{"n_kv_head": 6, "vocab_size": 21099, "rope_fraction": 1.0, "lr_head": 0.00496, "schedule": "wsd", "final_lr_fraction": 0.0, "seq_len": 2048}
MLP neurons of a small language model. Each row is named by its layer, matrix (gate and up: input weights; down: output weights) and neuron, and shows model dimensions 656-751. Each number is 128 + 24 x the weight over its row's rms, rounded and kept within 0 to 255. A neuron's up and down rows have the sign that makes its largest values positive.
After each neuron's rows, "fires on" lists the tokens most often at its 100 highest values on Wikipedia text that the model never trained on; "fires before" lists the tokens most often just after its 100 highest values on Wikipedia text that the model never trained on. A number after a token or word is its count.

L6.gate1044 [130 118 158 188 155 172 160 140 160 153 143 171 126 113  95 120 124 121  96 125 103 137 110 189 143 156 122 127 155 128 119 126 112 136 116 112 159 116 127  89 108 127 132 135 101 126 158 116  96 169 129  76 120 131 118 128 153 126 119 137 112 129  80 110 118 142 152 146 147 135 149  97 154 128 136 132 141  77 128 129 128 102 136 127 119 136 111 147 147  85 174 136 140 104 135 142]
L6.up1044 [139 141 136 128 146  76 116 115 148 133  97 108 142 116  63 186 118 104 108 125 142 111 139 132 155  98 140 105 136 142 147 142 155 153 106 112 139 136  93 155  88 170 130 169  95 135 127 123 135 109 149 135 124 151 141 106  91 107 143 125 165 125 115 145  99 141  98  96 156 140 106 128 134 152 135 118  82 133 115 153 110 130 106 133 103 140 162 133 117 153 116 122 122 143 126 164]
L6.down1044 [157 122 123 116 129  97 151 125  92 133 128 145 138 123 134 116 136 151 133 155 145 130 136 123 151 149 139 146 172 149 103 158 140 126 149 141 131  81 133 112 127 126  96 108 137 159  82 121 149 131 137 145 153 127 111 111  80 150 122  89 158 168 132 102 109 139 151 112 103 125 164 132 127 108 113 136  84 131 150 172 122 147  78 136 138 141 102 124 112 119 170 135 128  99 150 122]
fires on: "." 65, " County" 5, ")." 4, "m" 4, "NL" 4
fires before: "\n" 26, " The" 9, " It" 9, " He" 8, "ey" 4, ")" 4

L6.gate750 [ 95 153 109 155 142 114 125 148 143 139 151 106  72  77  94 147 154  78 129 154  98 107 173 136 119 130 115 112 121 125 146 109 127 177 105 113 121 102 124 121 139 119 152 132  94 116 111 123 121 133  92 143 110 146 169 143 114 101 129 134 121 116  61 129 135  97 139  97 138 155 112 127 147 155 137 136 145 114 115 114  96 123 135 151 157 133 155 116 145 106 160 108 127 148 164  83]
L6.up750 [ 92  75 147 149  58 116 142 101 130 119  67 155 133 127 121 107 146  83 143 128 109 113 145 128 139 145 154 104 131 132 131 109 169  84  90 146 119  82 134 134 145 159  98 124  99 145 117 178 129 116 109 105 100 141 141 118 130 142 108 123 148 154 122 118  86 114 134 116 115 123 121 142 143 138 112 143 126  60  74 165 125 130 138  98 114  67 147 106 145 125  95 163 139 115 164  93]
L6.down750 [109 105 133 132 152 152 132 180 132 146 169 138 108 121 142 117 163 123 113 145 122 122 155 147 127 116 154 120 255 103 126 114  61 136 148 125 134 189 147 128 121 141 145 124 122  97  98 159 114 125 142 177 172 120 151 146 117 128 109   0 104 106 135 106 123 126 125 139 123 135 146 142 130  77 163 124 143 129 124 137 115 213 127 147 153 143 126 145 127 132 146 107 127 119 115  99]
fires on: "." 86, "\"." 8
fires before: "\n" 35, " In" 13, " He" 10, " The" 10, " It" 8

L6.gate1084 [151 115 113 135  88 162 138 139  87 159  77 104 148 112 116 148 135 121 126 146 129 118 157 117 109  93 130 141 134 136 116 141 108 184 105 129 115 112  95 141 140  99 161 148 163  87 100 144 147  64  85 113 104 112 136 161 150 144 126 170 124 127 108 156 103 118  83 109 182 106 141 124 114 150  72 101 134 146  87 116 116  97 124 144 120 127 131 101 123 129 134 129 120 154 137 127]
L6.up1084 [151 107 170 139 135 159  90 142 132 137 129 144 174 117 102 128 135 166 154 145  85  97 118  93 162  96 183 159 117  87 138  99 146  83  91 163 110 110 104 115 124 156 155 148 159 127 138 169 126 150 112 138 158 127  93 133 126  97 133 127 128 137  95  94 132 141 124 132 134 101 163 131 126  94 102 114 125  91 103 127 120 107 139 149 104 139  97  87 123 103 162 149 140 138 150 128]
L6.down1084 [143 132 117 103 103 145 143 137 131 114 147 144 159 148 150 126 156 122 119 133 139 128 107 106 171 147 163 119  98 131 118 159 119  61 100 161  85 143 148 126  98 158 114 111 130 121 126 165 150 187 122 144 127 135 100 120 162 189 138 143 101 119 161 157 158 129 147 157  87 105 183 141 149 109 145 168 157 138  96 100 131 128 159 159 134 142 156 141 111 128 150 106 180 130 132  94]
fires on: " " 29, "2" 17, "1" 13, "." 8, "9" 6, "8" 6
fires before: "3" 45, "2" 21, " " 9, "4" 5, "6" 5, "8" 4

L6.gate2265 [112 117 116 143 129 147  97  92 161 109 153 160 129 143 156 139 164 130 132 105 117 107  94 130 111  91 150 174 120 147 115 131 125  88 112 116 156 118  79 135 115  97 104 147  99 164 138 121  95 168 102 117 140 126 116 131 152 127 171 173 104 124 155 133 126  94 149 124 146 102 175 119 139 140 127 123 125 138  77 124 130 124 116 114 111 142  86 158 141 143 143 100 164 144 105 129]
L6.up2265 [158 112 147 164 147 149 136 104 132 154 156 129 155 116 153 111 129 129 127 165 123  98  80  97  93 142 137 164 141 117 122 176 143 106 134 120 170 129 130 150 144  94 140 113 106 139 138 165 102 190 107 123 109 131 101 141 108 139 167 129 115 154 165 127 117 108 130 142 119 131 135  99 152 107 117 145 124  91 156 124 151 128 139 110  79  91 178 137 128 133 149 103 157 125 143 149]
L6.down2265 [108 122 156 126 165 126 165  94 111 119 125 101 115 128 108  88 116  97 132 142 139 120 149 127 158 114 127 146 125 135 138 140 152  90 116 123  87 136 132 160 127 100 138 103  78 102 117 151 115 108 153 121 109 144 111 163 136 142 180 126 124 107 153 120 132 123 135 143 173 139 100 109 149 168 109 121 143 129 139 101 114 115 133 110 117 143 140  97 105 141 105 100 120 105 136  90]
fires on: "0" 25, "5" 11, "9" 10, "7" 9, "8" 8
fires before: " |" 25, "." 17, "'" 7, "°" 7, "'," 5

L6.gate1704 [122 147 113 101 146 139 134 126 157  94 118 124 134 107 116 141 123 139 129 123 126 143 160  95 116 111 141  99 111 127 129 106 137 141 161 146 126 126 105 116  82 101  91 105 143 107 165  48 137 146 106 148 183 106 141 134 184 113  78 155 112 127 112 117 129  81 137 159 108 103 147  80 141 134 157 103 135 131  96 161 141 125 119 128 111 126 138 136  96 159 151 169  99 145 131 110]
L6.up1704 [142 123 128 127 121 127 152 118 124 136 136 141 163 125  69 125 135 105 106  66 117 103 130  96 109  96 112 128 127 148 133 142 128 125 125 127  94 122 163 106 132  92 118 133 103 162  51 107 143 135 124 131 143 145 124 149 121 168 126 109 113 142 107 110 130 149 181 144 147 155 116  82 150 106 123 133 147 122  96 137 110 123 134 137 128 126 132 189  70 130 128 112 142 101 143 131]
L6.down1704 [152 116 102 124 134 139 150 147 129 136 124 116 111 101  92 104 174 116 141 100 144 127 147  95 148 109  83  93 107 136 173 126 168 150 137  81 129 151 145  79  93 131 115 154  85 122 115 112 136 126 103 137 113 160 134 129 118 116 108 135 131 128 118 123 115 144 135 135 125 121 153 115 147 109 149 124 133 109 132 150 111 139  94 146 105 158 131 160 115 128 103  91 136  85 104 103]
fires on: "0" 56, "2" 7, "9" 6, "4" 6, "5" 6, "3" 6
fires before: "0" 54, "4" 8, "7" 7, "1" 6

L6.gate1905 [112 127 106 148 127 115 154 135 110 143 145 120  91 135 119  95 132 122 160  99  84 182 129 116 142 106  96  90 136  65 127 109 173 168 163  85 129 148 109  73 151  93 135 113 126 142 160 125  98 115  90 131 123 161 133 182 159 109 125 159 125 125 138 125  87 138 157 117 144 125 159 114 139 169 153 142  96 172 163 134 139 108 129 124  99 106 145 104 166  97 124 155  89 141 138  78]
L6.up1905 [152 132 122 144 154 124 173 107 147 145 151 115 101 141 104  98 154 139 144 120 113 110 109 153 120 137 132  77 145 123 116 120 125 145 156  93 118 149 115 120 128 105  97 141 118 117 100 131 146 119 136 108 128 147 171 145 112 159 146 103 128 114 144 161 144 144 121 121 123 130 168 107 167 146 125 147 107 139 131 148 112 132 137 147 134  65  99 152 145 108 110 132 146 117 108  83]
L6.down1905 [132 116 155 129 129 140 139 134  91 147 151 122 142  94  88 117 113  68 121 159 132 106 101 154 165 124 108 147 136 117 141 171  98 133 104 139 119 149 160 139 127 153 141  90 116 128 109 137 170 137 116 120 131 107 123 101 116 138 138 117 119 138 144 105 121 185 126 177 110 149 123 150 151  90 124 107 114 114 114 139 134 136 138 105 121 150 142 107 122 151 126 123 154 115 115 110]
fires on: " " 32, "1" 17, "2" 11, "9" 11, "3" 7, "0" 4
fires before: "6" 45, "5" 21, "7" 13, "4" 6, "8" 5

L6.gate1848 [112 121 101  88 126 129 139 109 115  90 128 143 117 124 163  97 155 149 109 109 147 144  99 110 139 152 120 113 120 101 130 120 129 173 100 119 115 123 100 128 119 102 147 119 144 141 104 151 134 126  87 150 147 128 146 181 169 127 119 160 120  98 161 102 101 152 146 149 115 141 129 119 116 129 124 135 130 108 125 145 126 138 100  89  85 127 141 132 108 109 148 149 154 109 109 113]
L6.up1848 [116 148 116 130 116 136 121 171 109 126 112 161  99 111  86 163 152  95 130 106 140 103 140 138 146 160  82 127 114 168 119 159 118 181 118 106 131 141  69 104 125  93 160 145 140 113 127 121 128 112 157 153 130 127 142  95 140 151 115 136 116  99  77 111 149 135 115 145 150 154 106 103 140 127 107 163 143 162 118 110 135 125 134  86 111  85 121 136 136 118 136 113  95 108 143 109]
L6.down1848 [133 126 121 127 117 101 169 122 113 138 106 130 139 158 151 133 123 115 140 136 146 144 110 117 128 122 152 137 114 144 115 127 121 167 122 112  86 120 129 113 132 145 123  96 115 126 152 105 164 123 109 138 146 124 117  95 130 117 129 108 146  97 125 103  97 138  68 141  91 122 146 150 155 111 106 134 154 162 109 170 147 216 131 133 121 147 109 128 135 161 111 123 139 115  98 118]
fires on: " " 69, "2" 10, ":" 4
fires before: "5" 50, "6" 12, "9" 9, "1" 7, "4" 6

L6.gate1114 [158 179 135 132 100 116 145 120 178 138  91  88  85 117  99 144 138 120 120 142 109 116 127 101 146 150 125 152 160 157 153 150  85 133 135  67 161 162 164 119 155 147 145 106 166 151 124 154 127 215  98 153 158 150 131 148 124 120 134 153 165 131  91 134 126 109 117 150 117  99 128 136  92 125 119 134  73 163 135 121 143 146 152 147  99 122 107 166 116 130 143 153 123 103 101  97]
L6.up1114 [135 102 113 150 195 127 151 200 135 138 120 132 118 108 157 121 134 182  94 140 143 125 158  64 142 118 163 101 129 102 160 117 149 126 127 107 116 117 125 120 129 133 118 135 201 116  93 102  67 109 159 133 103 131 103 125  84 116 129 114 148 114 115 176 116 143 123 130 113 120  98 142 135 143 106 140 141  69 119  90  74 138 113 149 123 151 114 109 110 118 100 124  80 163 124 128]
L6.down1114 [ 73 129 158 119 128  91 148 120 139 149 113 148 163 112  97 121 135 142 142  92 124 126 135 132 152 126 131 132 129 104 115 107 124  76 130 103  78 133 139 145 100 127 109 151 159 147 143  77 105 120 180 107 171 106  83 129 128 119 121 213  89 178 165 108 117 170 123 153 117 143 157  95 115 106 151 155 173 145 105 150 121  97 147 167 123  94 114 105 117 104 157 123 144 136 111 156]
fires on: " " 68, "0" 14, "1" 8
fires before: "2" 70, "3" 18

L6.gate76 [148 104 105 153  76 131 126 122 134 120 123 138 137 135 146 140 104 122  85 164 131 140 159 129 141 133  92 100 139 106 112 139 156 144 127 120 107 109  68 153 159 162 128 119  96 122 119 111 130 148  92 134 128 151 122  97 150 103 141 182 115 134 116 155  79 104 141 151 149 138 140 111  97 111 186 140  79 127  80 108 146 143 128 122 132 103 116  75 123 152 100 135 119 178 106  90]
L6.up76 [140 136  66 135 127 153 153 143 130 113  98 160  97 125 178 164 100 136 147 138 105 141 168 126 136 137 156 141 134  94 133 130 121 146 111 130 118 140 151 143 129  98 114 148 163 162  64 117 137  91 120 162 154  83 158 124 172 119 145 147 127 174 134 124 149 165 128 116 140 164 146 116 127 110 116 152 136 111 128 112 169 111  86 156 119 133 125 155 115 123 156 127 140 144 157 122]
L6.down76 [129  74 115 134 100 151 121 157 102 164 110 115 140 166 128 134 111 137 163 145 104 104 130 141 103 135 173 133 228 114 124 165  75  93 100 185 121 133 160 173 150 118 105 136  93 124 103 120 146 125 125 174 148  99 176 135 137  96 193 138 116 142 115 128 125 134 135 123 130  99 102 119 146 125 142  95 150 129  99 101  69 150 171 136 122 119  65 123 152 124 100 125 133 151  98 104]
fires on: "\n" 89, "and" 6
fires before: "-" 72, "\n" 16

L6.gate34 [103 133 106 172 141  90 132 166 133  98  89 151 108 167  84 133 124 155 140  96 140 159 132 151 154 149  90  93 128 146  94 113 135 119 114 112 106 125 120 130 110 110 140 134 159 134 148 121 124 183 114  97 133 183 143  92 142 104 163 161 142  86 118 150 125  88 170 128 131 128 140  99 152 135 146 170 167 127 122 138 110 135 150 130 111 166 138 128 136 121 163 129 109 134 174 121]
L6.up34 [101 125 109 131  76  91 129 122 144 145  99  97 113 164 104 132 137 162 172 141 128 141 102 118  98 119 128 145 118 116 128 154 132 142 133 109  99 122 116 129 120 140 132 114 119 118 125 155 141 112 148 150  95  94 169 169 185 157 141 128  67 107 136 143 157 157 126 120 106 108 111 104 135 141 121 111  91 131 111 131 144 116 151  87 156  90 167 134 138 149 132 130 159  92 101 111]
L6.down34 [130 132 109 140  99 140 104 121 178 143 160 143 108 127  89 161 125 120 108  99 132 110 182 153 151 147 116  47  68  92  93 123 113 129 127 132  76 138 144 125 139 125 112 141  97 122  55 139 148 118 105 104 133 152 132 143  77 122 115 133 118  92 149 128 158 135 143 134 162 140 144 156 110 135 111 121 165 159 144 164 149  70 150 160  95 176 120 172 126 104 119 128 110 123 153 135]
fires on: " " 42, "3" 12, "1" 11, " ." 6, "." 5
fires before: "8" 19, "9" 16, "7" 13, "3" 11, "2" 9, "6" 8

L3.gate82 [131 172 115 146 124 116 156 144 133 157 151 116 121 156 151 151 117 112 126 107 129 138 162 169 123 119 165 134 102 118 132 141 133 160 101 127  92 126 107 119  91 153 131  48 130 123 167 156 170 123 149  85 126 149 138 118 115 145 100 156 140 100 127 141 145 130  95 143 144 112 121 148 127 166 132 111  82 110 147 106 152 113 146 108 166 120 120 116 122  90 133 176 169 141 154 143]
L3.up82 [ 91 112 104 163 125 137  78 126 130 165 101 114 137 125 143 156 115 108 133 185 112 118 140 112 160 145 128 110 126 118 103 112 126 115 138 188 133 178 113 130 142 129 121 140 108 136 133 128 124 149 157 155 144 115 160 140 121  90 131 146 110 143 125  98 115  74 161 160 116  96 143 120 128 141 127 117 189 115  74 146 104 136 132 133  83 181 135 130 110 133 118 103 165 131 114  79]
L3.down82 [113 135 151 130 123 140 118 145 106 134 143  79 155 124 147 148 133 139 125 117 113 112 140 117 157 158 155 138 228 150 132 141 148 139 114 176 119 171 128 121 121 151 144 159 123 144 145 148 115 145 172 112 127 106 126 143 161 110 142 192 126 127 116 149 150 143 108 172 120 115  99  92 121 158 151 134 102 126 114 145 112 211 150 116  97 136 123 147 143 128 127 138 174 141 184 111]
fires on: "\n" 78, "==" 12, " ==" 7
fires before: "\n" 38, "-" 11, "B" 4, "The" 4

L6.gate1007 [132 133 140  86 131 178 117 135  91 143 108 111 114 102 134 133  98 143 120 116 117 125 135 102 143 132 138 139 123 106 149 120 135 162 146  90 102 116  83 111 118 117 155  93 144 146 116 130 159 135  96 132 100 134 124 101 131  90 124 164  94 136  97 141 127 149 163 139 122 116 130 136 119 149  96 137 109 132 128 134 149 110 115 104  75 159 146 117 100 131 168 127 104 148 124 113]
L6.up1007 [151 145 102  78 129 177 149 127  88 125 130 125 110  64 113 101 122 135 106 100 127 137 140  98 121 120 205 144 122 131 116 139 117 140 151 155 147 125  94 115 145 101 151 153 138  97 116 169 123 113 107 145 132 130 117 136 114  66 111 136 132 121 122 158 139 113  93 125 125 126 117 171 114 138  91 119  95 132 156 134 131 130 118 147 116 111 137  98 137 112 137 145  97 128 132 109]
L6.down1007 [141 114 122 132 145 111 137 135 151 143 183 102  98 156 109 143 111 113 127 174 140 105 136 136 150  77 159 115 100  98  98 107 118 121 127 158 112 148 101 177 115 141 150  98 137 142 123 102 124  87 106 114 140 163 129 116 167 125 150 164 128 124 125  90 136 144 104 150 119 142 101 134 128  97 169 141 106 160 123 138 142 121 164 175 157 115 138 114 119 113 124 170  93 151 118 133]
fires on: " " 26, "1" 22, "0" 13, "9" 9, "2" 7
fires before: "7" 44, "4" 28, "6" 13

L3.gate1223 [123 162 121 130 125 133 137 157 100 112 119 135  94 112  84 153  96 155 170 142 165 156 154 113 114  84 128 116 129 160 167  80 123 146 113 159 144 123 123 103 143  94 153 117 147 132 118 109 139 137  73 164 151 167 131 132 135 123 121 138 154 139  91 102 100 126 171 157 185 120 138  88 127 153 110 151 147 148  75 137 125  96 138  84  96 114 151 116 105 144 132 106 137 176 120  99]
L3.up1223 [ 67 174  98 128 100 161 136 185 127 101 114 184 120 147  98 112 152 151 161 135 115  93 148 110 147 120 164 158 142 181 129 140 108 147 134 148 113 118 119  66 146 108 107 123 108 151 141 156 168 136 125 121 150 146 133 131 152 142 101 136  98 125 110 119 111 136 159 125 170 125 182 120 113 112  95 171 103 187  91 144 150 119 105  69 102  72 175 140  97 151 123 112 139 120 143 171]
L3.down1223 [142 167 172 132 106 153 127 138 137  70 146 129  90 124  95 142 110  99 150 121 117 164 163 142 123 128 114 134 115 149 116 115 116 126 152 142 147 117 146 102 116 144 126 127 128 137 151 132 139 151 152 127 152 198 149 117 102 114 101 140 101 149 100 107 151 121  84 157 157 144 109 123  88 118  65 106 122 125 177 115 138 125 107 149 145 116 114 127  85 157 112  66  65 132 153 112]
fires on: "9" 26, "0" 16, "7" 13, "1" 11, "8" 10, "5" 8
fires before: "9" 56, "8" 25

L6.gate153 [157 134 140 110 118 182 139 145 107 118 167 157 151 118 127 145 122 115 149 125 126 149 157 124 128 139 140 175 112 125  99  90 152 141 119 148 109 126  98 172 112 138 136 111 158 100 175 116 126 120  96 148 128  86 121 162 146 103 116 135 134 151  65 141 147 169 110 119 119 129 137 149 127 141 108 116  75 110  80 139 149  90 106 159  94 131 136 103 127 140 136 174 119 131 126 146]
L6.up153 [150 128 102 113 130 127 118 123 109  66 116 104 144  63 139 133 130 175  97 142 151 108 140  72 123 143 147 145 127 100 129 130 151  69 139 156 134 115 119 133 142 131 133 130 126 105 128 143 149  99 158 124 131  94 133 122 112 119 118 118 104  97 141 117 162 147 148 144 143 161 122 134 115 129 142 156 121 156 159 126 103 122 124 142 147 152 166 112 105  85 162 126 122 113 167 107]
L6.down153 [147 137 146 111  98 139 180 142 147 117 104 136  90 186 143 105 129 133 124 152 102 158 130 156 136 152  93 121 104 125 142 149 123 101 129 162 111 133 106 128 170 145 133  86  92 109 112 120 133 129 127  99 151 116 116 154 158 144 112  59 102 123 152 173 109  95  99 130 183 116 164 109 124  88 164 107 139 127 108  85 157 138 108 107 128 114 130 143 139 137 105 177  91  99 109 142]
fires on: " " 30, "2" 17, "9" 12, "0" 9, "1" 8, "8" 7
fires before: "4" 43, "3" 28, "5" 7, "7" 6, "6" 6

L6.gate700 [112 163  80 155 102 144 114  94 125 152 132 151 143  86 146 167 155 162 102 143 169 108 159 127 160  91  88 190 136  98 131 144 140 159 118 127 149 145 166  91 147 176 163 114  91  92 115 129 134 145 126 150 110 171 148 146 148 108 154 143 156 156 139  85 110 138 125 117 139 178 149 126 136 107 130 171 143 159 130 143 144 131 162 105 100 100 115 185  96 121 111 101 105 115 112 124]
L6.up700 [128 129 140 133 127 174  92 111 113 113  93 137 157 155 118 161 152 144  97 131 116 131  97 106 131 145  86 168 139 149 145 103 149 136 144 165 106 115  48 137 119 159 130 120 146 118 146 131 146 138 110 140 184 127 130  86 104 129 129 161 125 153 139 120 112 144 130 134 128 128 145 114 139 145 135 162 112 142 109 106 143 153 106 133 122 134  78 108 122 118 156 163 125 132 120 132]
L6.down700 [120 135 134  77 137  94 129 130 134 124 142 127 114 112 116 155 161 107 143 139 113  87 146 161 164 122  87 104 243 114 135 139 127 151 145 106 107 185 173 149 153 132 148 134 122 128 118 122 125 108 118 114 103 122 168 154 140 122 107  97 133 173 144  95 141 119 113 110 133 123 133 118 136 102 120 148 130 160 126 145 104 255 171 160 111 112 151 114 111 137 116 124 122 115 135 123]
fires on: "\n" 97
fires before: "-" 68, "\n" 26, " " 4

L6.gate1707 [113 154 114 140 132 155 135 118  70  82 168 108  90 148 162 146 133 149 103 143 139 102 157  89 162 126 126 162 127  88  95 125 154 134  85 149 145 104 120 115 169 102 144 112 139 150 104 116 111 144 111 180 113 124 166 147 117 147 106 177 111 165  97 115 127 129  97 119 117 126 129 153 152 165 115 162 156 110 105  84 121  89 116 116 134 126 135 120 128  97 146 159 117 103 124 122]
L6.up1707 [112 112 154 145 101 117 129 152 122 131 132 120 122  98 120 150 112 149  71 106 139 103  78 119 159 141 154 147 117 127  97 119 126 109 124 176 146 115 130 124 117 143 124 153 125 124 117 130 124 126 101 134 118 132 113 101 149  88 153 130 122 124 107 147 132  90 111 127 135 161 138 126  99 102  85 173 125 109 103 126 101 133 152 146 144 133 146  87  91 129 156 142 154 120 139 148]
L6.down1707 [126 118 135 121 126 124 135 133 124 137 148 165 112 124 132 127 136  50 186 109 127 115 111 151 135  98 163 122 137 113  98 152 163 146 157 165 122 144 120 114 105 127  81 139 119 150 116 131 125 126  92  83 150 118 150 118 168 155 113 129 132 136 150 130 145 121  90 116 122 167 111 129 142 158 103 139 156 138 154 161 128  99 150 123 177 125 129 134 102 147 159 145 133 127 124  95]
fires on: "7" 19, "1" 19, "2" 15, "0" 10, "4" 9
fires before: "2" 15, "6" 11, "0" 10, "3" 9, "8" 8, "7" 8

L6.gate1712 [104 195 123 121 111 173 209 160 108 131  73 154  96 117 134 135 148 138 157 155  94 129 151 148 112 100 140 158 139 142 108 112 126 140 145 134 110 155 140  89 152 149 137 105 103 165 132 146 146 133 142 130 119 184 119  98 168 108  93 162 141 132 123 146 101 120 154 145 106 156 124 105 111 143  88 131 107 138 134 127 160 118 137 100 103 150 156 102  89 147 150 127 115 126 138 113]
L6.up1712 [134 138 118 149 132 121 153 130 141 102 118 173 147 137  85 139 210 147 110 161 119 125 175 124 114  96 151 123 148 153 133 136 142 150 138 160 154 146 126 153 125 115 126 177 117 128 153 116 117 136 144 137 123 127  78 146 111 131 125 105 165 138 145 115 120 163 110 111  90 156 117  84 138  83 130 149 144 124 105 136  80 156 124 113 121 109 155 171 111  97  83  76 120 129 129 148]
L6.down1712 [145 139 114 124 127 117 153 121 124 146 119 134 111  97  90 137 114 123 162 135 122 117 125 118 151 146 161 100 108 160 146 121 122 143 126 142 118 110 140 113  99 164 121 118 155 179 118  74 123  99  81 123 160 142 113 112 127 127 139  90 147 162 151  81 159 125 165 141 138 114 152 114 105 137 145 108 141 128 116  91 145 109  88  78 138 123 134 135 111 173 122 111 136 150 112 138]
fires on: "1" 49, "9" 31, "–" 10, "7" 4
fires before: "9" 100

L6.gate359 [132 162 110 155 121 111 143 186 121 117  88 153 126 100 120 122 123 133 182 136 176 160 171 114 132 137 131 115 120 104 109 143 128 145 114 139 169 107 102 133 163 120 172 136 148 152 124 116 142 157  99 115 159 113 128 197 139 124 135 145 168  78  79 164  98  57 139 109 115 180 120 121 142 128 124 122 146 155 123 135 133 136 155 128 147 107 118 127 149  96 147 123 120 123 103 123]
L6.up359 [135 171 127 127  95 111 116 136 135  85  89 145 120 139 110 140 129 166 103 126 134 111 103 159 164 129 112 128 130 172 118 103 136 114 140 144 110 132 111  88 123 129 138 166 125 151 136  93 140 138 142 129 117 106  91 115 130 123 111 118 140 158 132 159 101  95  78 145  91 113 135  92 154 137 115 142 104 117 149 114 105 143 100 153 135 107 110 126 152 101 164 177 131 137 136 134]
L6.down359 [138 124 136 122  83 135 128 158  87 149 131  76 148 132 144 139 184 166 132 127 187  89  84 144 121  93  96  97 249 116 135  89  85 125 137 180 142 121 143 124 124 107 126 145  92 127 105 112 111 172 168 124 147 117 145 123 104 136 161 149 119 141 153 104 174 130 128 183 128 126 127 143  92 155 127 153 110 122  83 143 122 224 171 146  94 142 143 108 109 125  85 133 124 138 130 180]
fires on: "\n" 98
fires before: "\n" 75, "-" 10, "|" 7

L3.gate140 [112 130 110 122 123 128 134 124 111  83 110 150 135 135 120 106 159 124 132  94 132 150 134 138 159 146 169  84  90 119  92 119 134  90 100 130 125 167 106 111  99 114 124 150 167 140 139 128 119 138 116 131 138 157 157 148 159 141 144 153 137 128 149 108 127 156 147 125 159 118 138 133 120 107  99 122 125 163 147 119 157 137 101  43 129 108 149 159 111 102 120 108 115 129 131 100]
L3.up140 [128 155 145 118 104  69 109 148 147 120 124 135 149 103 128 113 150 132  95 132 132 126 168 146 121 105 134 119 117 153 173 141 109  95 119 116 146 103  63  83 108 108 120  99 157 141 154  76 129 120 182 127 129 143 112 113 147 138 130 139 101 111 114 119 139 149 132 132 120 118 137  97 140 117 141 122  96 129 140 126 129 127 117  95 124 110 129 138 177 184  75 104 150 109 114 132]
L3.down140 [157 140 127 148 134 140 125 120 180 151 154  92  98 154 130 123 116 102 104 145  89 137 126 115 101 149 101 171 134 140 132 131 105 159 116 100 111 110 163 151 156  89 138 133 113 154  92 111 119 118 142  94 117 151 117  98 104 109 150  86 146 157 106 152 106 119 118 138 119 104 119  94 126 139 139 108 101  71 113 115 157 136 150 141 144 143 127  98 158 164 142 147 153 136 105 125]
fires on: " |" 19, "0" 15, "3" 14, "4" 8, "5" 7, "6" 6
fires before: " " 24, "." 22, " |" 6, "8" 4, "″" 4

L6.gate1922 [147  98 147 109 124 151 160 160 117 127 138 116  83 122 107 135 117 123 139 112 143 141 173 138 115 146 110 114 114  98 124 115 115 181 163 125 101 107 104 100 132 100 116 102 127 153 133 132 100 152 126 145 124 154 140 129 132 126 115 160  96 123 108 147 107 157 138 164 114 131 103 129 146 125 140 162 109 118 135 122 118 130  92 128 116 139 128 163 120 121 123 120 106 147 149 140]
L6.up1922 [147 119 131 119 141 117 114 128 107  98 143  74  88 129 144 106 104  96 126 112 144 168 163 155 178 146 113 153 121 142 179 125 124 181 125 105 132  92 116  68 118 150 127 154 120 188 160 157 103 104 142 171 119 118 148 109 163 130 149 134 127 145 116 146 137 124  99 147 108  96  96 115 129 123 126 101  86  69 104 148 136 144 136 127 110 101 144 114 113 154 107  76 103 100 146 125]
L6.down1922 [102 139 135 179 124 130  88 130 142 136 156 134 162 154 153  98 143  92 135  67 144 147 115 107 168  97 170 157  96 125 186 143 150 152 125 116 151  84 132 133 150 138 102 128  91 135 143 168 132  81 129 163 138 119  98  84 156 128 128 140 129 156 182  95 124 143 125 161 120 157 106 108 164 127  85 138  97 137 124 127  84 128 124 159 119 104 116 115 113 143 114 176 146 138 127 183]
fires on: " " 42, "0" 12, "1" 10, "k" 4, " |" 4
fires before: "1" 23, "8" 19, "7" 16, "6" 14

L6.gate1400 [ 75 173  94 161 149 145 145 156 145  94 160 141 122 119 143 151 143 116 112 102 135 131 149 117 168 135  97 198 146 186 134 151 108 143 143 168 150 138 139  61 143 127 126 118 143 101 161 126 169 156 135 187 121 128  88 142 139 106  88 142  90 156  90 111 130  89 101 119 142 147 152 114 134 124 126 147 134 125 118 111 107 133 139 161 136 114 143 142 158 106 106 143 157 131 154 133]
L6.up1400 [144 103 147 206 116  81 121 121 124 106  84 100 157 158 115 131 120  90 132 127  86 163 117 177  88 110 108 133 125 146 102 149 137 155 121 108 115 134 110  56 141 116 107 135 132 132 103 131 121 147 112 134 145  96 103 136 137 127 139 138 155 165 113 157 116 110 129 118 137 167 111  93 133 153  91 133 163 156 107 183 150 105 140 131 129 142 127 157 116  84  46 103 143 148 115  99]
L6.down1400 [130 172 101 147 132 146  89 120 110 118 136 134 178 118 102 101 140 119 124 128 115 157 139 123 126 136 146 133 111 108 140 110 120  95 109 127 151 101 152  97 143 136 128 122 117 116 120 116 154 150 106 139 132 125 152 104 109 131 169 111 117 118 150 111 125 168 127 109 123 117 137 165 160 120 112 145 106 105 152 135 164 137 127 175 113 143 111 103 123  81 145 112 114 163 118 127]
fires on: "1" 49, "9" 24, "0" 6, " " 6, "2" 4
fires before: "9" 51, "8" 37, "7" 5